config.yaml
n_layer: 16
d_model: 320
n_head: 5
n_kv_head: 5
head_dim: 64
d_mlp: 1280
vocab_size: 2048
activation: "tanh_gelu"
norm: "layernorm"
norm_place: "pre"
norm_eps: 1e-05
positions: "learned"
qk_norm: false
attn_scale: 0.125
bias: "all"
tie_embeddings: true
parallel_block: false
init: "normal"
init_std_qkv: 0.0233
init_std_o: 0.00413
init_std_up: 0.0233
init_std_down: 0.00413
optimizer: "adamw"
lr: 0.0014
beta1: 0.9
beta2: 0.99
weight_decay: 0.33
lr_head: 0.00786
warmup_steps: 540
schedule: "wsd"
decay_fraction: 0.697
decay_shape: "linear"
final_lr_fraction: 0.0
batch_tokens: 131072
seq_len: 512
doc_mask: false
z_loss: 0.0001
train_tokens: 568300000
steps: 4336
dataset: "wikipedia_en"
MLP neurons of a small language model. Each row is named by its layer, matrix (up: input weights) and neuron, and shows model dimensions 192-319. Each number is 500 + 25 x the weight over its row's rms, rounded and kept within 0 to 999. Numbers have three digits each.
A block is one neuron, or neurons of one layer that tend to fire together. After each block is what it responds to, as a language model described it from the Wikipedia text at the highest values.

L3.up1113:494481496511497478492442486474475466514483464485506486518553495519512514506506488493547494509499483428470469469461538511500490490477554506500529514494482476533492500515514502477519535480519493498534472553496499516496499512468484496482494477505486457514473467485590482491535499434459450512469507513560510469508504520491466511507525507510488510503512474486478513502550500445452487467521
Short word-piece tokens in the middle of longer words, most often co, it, pp, ing, as in re-co-gnition, pu-pp-et, cred-it-s, with occasional dashes in table cells.

L10.up233:528547522535542470518499523483486498483482505450490512490490481480461494468509489512508516484454514522522519499450517507512474508486467503489529490494448527525476496480446523515494475464475526518537498487511489520514508497580482542515506487475498539488475486494477471514494491509471481529503516506537493531470533504496537471528481515517504455486513511538498525533482507527515465471511
L10.up680:498508560495542510484516477534473470469456533502466465509489488514461489484497505521495435520524539519527465487471499502528504495533452494480479473490511541496474516483467438479481466507553546497478493485479518538475509509522482500502496480511457512529500502482492472520477522474472491523523476464486506519503485486524525531563502540461506492494500511489527523480450536521458491478529
L10.up1068:534514501495532470524505483469498479514430516484484481499526480478546482510483485489476484490520491521493486493505497489507505485506507515528457499494526535508465508420506498473512478489494480484494500506526482500476533458496501504484504513494464519517500520464515483476520506517475488510480463437496509512454501498498544504464513515527481485477519521519542531471490467540505463498515
L10.up1174:489523530477524517532515471473480521451513509491496489444518470483511520474472473502459478501477486500460494504488516524522508488482481504496511528462548506511463550513472510471503512478536514503456439523507485532429492484515512529491502519527476521473502469515467438477534534502471523529535440515529488508542534529501539495493500536485515488494478513509498520494460514484502495501498
Line breaks right after a sentence's final period that close a paragraph or list item, often before a blank line or "==" section heading; also "==" headings and "b" in Serb(ian).

L11.up129:527465515503474535523466533485503486489496537474499516503489488464470512428498500505505501488535466483467549544508528541511463480505497492495500483517462542503472508463506459522494499520459470509508509483533491504527460506521525477494484521509542456482486475488470480529541478530547482475452521491531539468482469496534472524551464524487513480471536489516517497485497509489490507499495
L11.up133:538522534527530494532492504539506510484492517480563498477500458481534505474499468573481485528485506525549490488497524522486499511527474466486495529501505545481476475502470479499525497487498474469507511522485467517516490469558458529508519539521490480513502546496491531526519535477434515515545521502514493538502530565471491506497462497490507519507468511491501511476476494520461492484535
L11.up143:471497516494485479475448505535463549509487507481497488510486485477482490504509496526515511498508487501458446531499496513498484517527480501551542517473520493541510490512504509476515518484516515488544488504461498532447501494500506511520485551502482476524514545441452475498578499464471474510480471486512503510505497496518474495491529471523490501528520499529532479567503471461473477526532
L11.up365:492478477465528523501501514492544489513479518477485488531517523501504485480525553522472530484499464472528496524462558488542522526497527505540492508492508521494470528521485492467499468520518426502511488481485465532479501451503528506541481498499502486528494483472473470485473524518510525510476510455493484511510514479489530482500504482484495464482482521522490519502510512482480482502517
L11.up377:513538545483506491473517469530508478515463487494491499495498455522500490476509513490516513540457457511519508499465538523516468465513461508507503479512507449503513458460524523501524501497483504514484509462531497491496483466502492503531509479467485509450536490494502486528482567530472517452500479488513511526505442494481438481529473537494513481478519520477499493523535497461513459467559
L11.up442:498486482474481488496494506454485508540496557497455504482537484489480538528471488468501525477475462493493482518466503519531518523516527476484495478498510477478463547476496549522501449497528519485485474488510510506514482536518487487483471450469488519543464511510485505507469500530479480517465490497499488519467481496471513482478448520540476507535530517520466523462519486437522497488542
L11.up467:497464557497494503510483514493489465478488511488518481524495512478517530500507545510442479461510494475504493549436526528503503495554501498559506502491540492485519504472490519460522496495490454461515486481517541512462501464529521539504479508502538490498560502505466481508490525502473497504530481460471446491491500502531525503518522466529499507497535509507492542476517507521531511477546
L11.up496:478517497473514479448486489502479492519503478463505470500496481512462500499493517516506495491531457507484553535510502502513496491502489499519476509504492515500485482482518482478547501543479482530470514456484526522475499519550519535481525505469492470533484511534515467557509486496460511481536472532516506523526552519477490472527484494507494474475497521524511517521500492464530525462518
L11.up626:473484507474465512473508503513444503558560545444526494510495492491501463467494485465482517519532504486508471517499557484528482534522537484505472498518505496498526521472530514493498534490497484507506462490516451537505505465511496468509512502513529493515485421491512493496497542479506517500495467477597466519530507487461510531545504526478495507473507530530511508498494485496468514504564
L11.up642:483528531467546518492458476532488498506486464462533518473516497486514499466504443504493477494486454482500523532477524473489483500462565512511526485465528528462445521445513527472512471512511471466492508496531497526469475490453521484480510508513511537534514497445526503536519486494464463484471501496511455502545526502535477498508494523494477513490543464539470520511491527536489507523546
L11.up760:507455494485462449499471512486491448490484477481513525509478494487535515507521515522495523515522464506499466514461544503526508489558532500539495477444516502519486470450476491487502462540480495453450488532448526491489527440507493523473485536487527509521510498491508497537459484524456471465485520505484506505512488489515479484482520480534516489502557521539538530482514488515474492502522
L11.up765:495501511513495483508513504562491504482472553488509506470520525477507517454470507485552496492472448517527480525521497506535476503537502508517500512460526494485519532507516477464530536476511446502527514435515499546494507509518501514478506503443503512514454479500477480533472477491506497458480472517517500532488474525468499539514478506486521511464523496511489506536468499466504500493468
L11.up925:580502518512525499521468491480529485498525464483506511490509478480533493475495491487516476479517462479507543497471517500489485500491535530494508514465532522532453481501527517436512490519472502462530487525524535528496489448499496518496528575459509500532502533474496461542458549486524532486485488472495480496479497520487466511501491514498463484483587513515513519501493475497498482482546
L11.up1047:539479482544522530484518481539437524538442494480520502519501476518478525494451545508491487500497482500507514518514511468552496518506499526531473475493445502471475511509512482496536447514473524508499462529538461535476519459512494494474466494483469510515544503517523520472480493511475523508461480473505463542506482490470485494506515542469497482467508503477506485483487488502506487493592
L11.up1228:503455535510504515519465515532512543470494522500513521522528505495488499500473551530509479454511477464521450522486530504519502524487491461515502489530519512469458485533504512509504527493506509458495455492515484551479530509493454521498475509483482538562478487476481487565478462496502484486486442541492492495534489502500513509455500466497505486487515509469528484499448545560521516514509
L11.up1233:479529514467535511455476515488485526481517535505507542524493475488498505480432494530490529488517491521472491457496476523521480466532488506558502508506462509502489516488480492507493487495453511534509488472534488481478487479521481495496486530508552466527506541476443503533508511527470523492470492496476526519499455551544497490511516494508507476467523485489488502510495489499508525484508
Line breaks closing infobox or list entries, especially football career rows like Team / Apps / (Gls), and closing == or === markers on section headings.

L11.up83:485537516505491479512510510508516534525503525506549523526483452463527494515481526480477505487497511481511508462496487510538516504522545512531465477479507496459524471488480464468507494510545534487486502518471494477469479520534487525489529478495489528500486482505510512511525543497444510521473487493506491490538520487512510521521502488520481470499490517494487505520466488493481530506483
L11.up175:510496521455463513523514527501532528486513520469507508483480500476551513474497505509468530459531482518528452549496511522545518524495511504509513493464517486544490488532508493488444485511534504477474513475498455535487493441536527511472504466499519522509515485490502519519506514490526534487475478482524505489551528500479516525478486521501507507497500511503509513568519519504490518485488
L11.up273:485524541517478463511531528490505526498516559536542515522511486467465484448494497488474506459495491524491483476473557497500480480535533490529527489522488511538478524493465470520529496469514519496483471469521517543459512478499510511448507504510477527455534480508497509472465500479521494498523517483513487552525547573516531509492502526492523516481466500481501538508510537484480486466539
L11.up343:542549473444491479518490516510476520505515506474497480466520482485489529537467462491491525493469516491524509490470521490490435469506520502528565523518452458509501524517549516494511504511551443508492545497486497502486494488540563494471512494469535509484538524508491488522481530493513484499498456520508477512495465529467489494480464473504504499454501524529498498504505497502511492462529
L11.up349:555513504538493485496462497509491484488449497483509507461558475485466490474502517508473461459444508526510507484485494488540520515475529473497531519492508534514440543522499495483510433497503485543528475490471518540511496494546500520480566546503530526509480461475471505572517482486493526492491472519544488489505539507508506487517506521497518527512482511510488558554481548481508462485494
L11.up428:512527491505465486480492482546511484465477485490505487490487469482514528506462485520483514460485489480481507474513532526565497466468514477476483539439476465487506533541510508493523521505498509509543510478536499499467468507509540509491538519498456471505516453511454477520508555497511499503531469500561535488501521491460497517466492515524513450456529494480459531507486523493466471481528
L11.up443:512495542470502487529470535551507461479473510485529488469494487494504454527503464529476524504457487487536480479454532515481494460487493497514471495498528477487518481507564472470496468518532495529506524442489498547436439491521536517510566537474483482491524459489462469500474520461521527473498508537519478502522477545504472534496477538506529455484490501510487513509507470481487459496509
L11.up495:523475503504446476459489532516480472504502500531510478457509519468471491525477494465472509490494516490471481476517503512515480512524538501514512521539498555493495538527562492508506510481499503496518522507521507503487504494571488498438512491493522522478519533455489495494517472509467525502509467494491555452484481527491504489494507530518518545489499501532523481499435489510508484500517
L11.up528:460564510478447501482507489491481510548450543523479494481499499481473506517521464478502526470465493507512440487482494526499449479488482484477438505520492481477515514511573492499507481472542521509503525480553509507446527471527471546458574519493504495518512481499509491500472537492525512494531482515545475471510470532479520505521468457531522497471491531487471483507492500513483477486499
L11.up583:520548501518502490471530481496460477517464503508520510510481507485455448467490465461494486497490505497507442463489516529479479509539481522517507461474467473530480471501498497478525489498544491515501533515497528517514492477509504483458526539488518544474413532477494502521443569464529520500469482483531474504484490541483496509517451490518487501481509521507533535523498496509458486483493
L11.up674:475510547475506549484520535543506477481493507462463490462499504440529501535474500497486487512510471521488468485481478497505487519499499499537522464511490482514500493466524450502543482498531510501508498491487467539511483496480503498500495557566506471539482480507495471495459547478496502521511504488490489501479487482454523495514537514524504503459486513522481507465505527515483480518508
L11.up751:488478528482510533488517475488479505537484483500536506499520483497479476456489524497501538486499462527451490502481514492542483504503484419525461473481476516468501470510474513499539515501500505483493471453477496540485525506542551510476540524491498471557499517514476527504490464475473517477523439492513493490510465505509492482539489513533534483522491520468502548487443492496494497493506
L11.up752:517517497489510522505509530536522517554526495502498526491525506493499531495502500481466500457479439527422439520505478499500492531477497548516483439450478481482441484529478484454519492473524461530495456511500499538499487491533534482491522516481547491495448516542527498493479524487511512505507504510552507481542463530521544488500496491472499519490488506518514510506513524532498512478493
L11.up997:485510516446469514519524471498456489505511503491497509507474513502474437532494488524472507467487505480453525485452496496516486510509505459517482467450491486488493477494501527457543424495573551475483521451539492538507473520545502525459505528508478485513518508524525498488488521481497480473474464488485448494536481474502543547540533549511481537456517508540501524491461504494504511456499
L11.up1183:501513504493487492527489534540507511469510484483519519512533492484525468513482502524478544471546499544424510501464481469481525489475509482505461522464480453498508524483566534471540501502467516493510499470522525477517546528565482461485507484508498441519496494503506506492455483473532495452506482443556493515498490497485520508506472556486490465480467504492531482551509494514459484509518
L11.up1223:509495552492463499487461556498476525492455495502547503502565521481496482520505479475521505490477483506495431449485516460499502461492478471493548472477488531518497486487512515542528483534524481502495480535506460548494504485524488487493561532519471510517496467491487538490454500511440487479512472538493469489524530471567503486508540495526515462459486527487472501475525507530511414485518
Short second pieces of common words split into tiny chunks, often after c or ad, e.g. Ad-d-ress, ac-co-unt, c-ro-ssing.

L3.up624:501519504478511495488470509534469512490468505494539488509517500498514500486459525514457476479466476461446452507471493522513476501506520477515526472509491558544474541459508521483471489480497484539519491512510480541461476515516502489470522519541467453514464486477494478547483496470506450463489465504512514501514515498523541482509471533505508500483515562481514508524498523499484491460500
Line breaks ending a "- Field: value" item in infobox-style lists (Receptions: 299, Inclination: 51.6°), plus mid-word "ur" pieces like s-ur-vived, ins-ur-ance.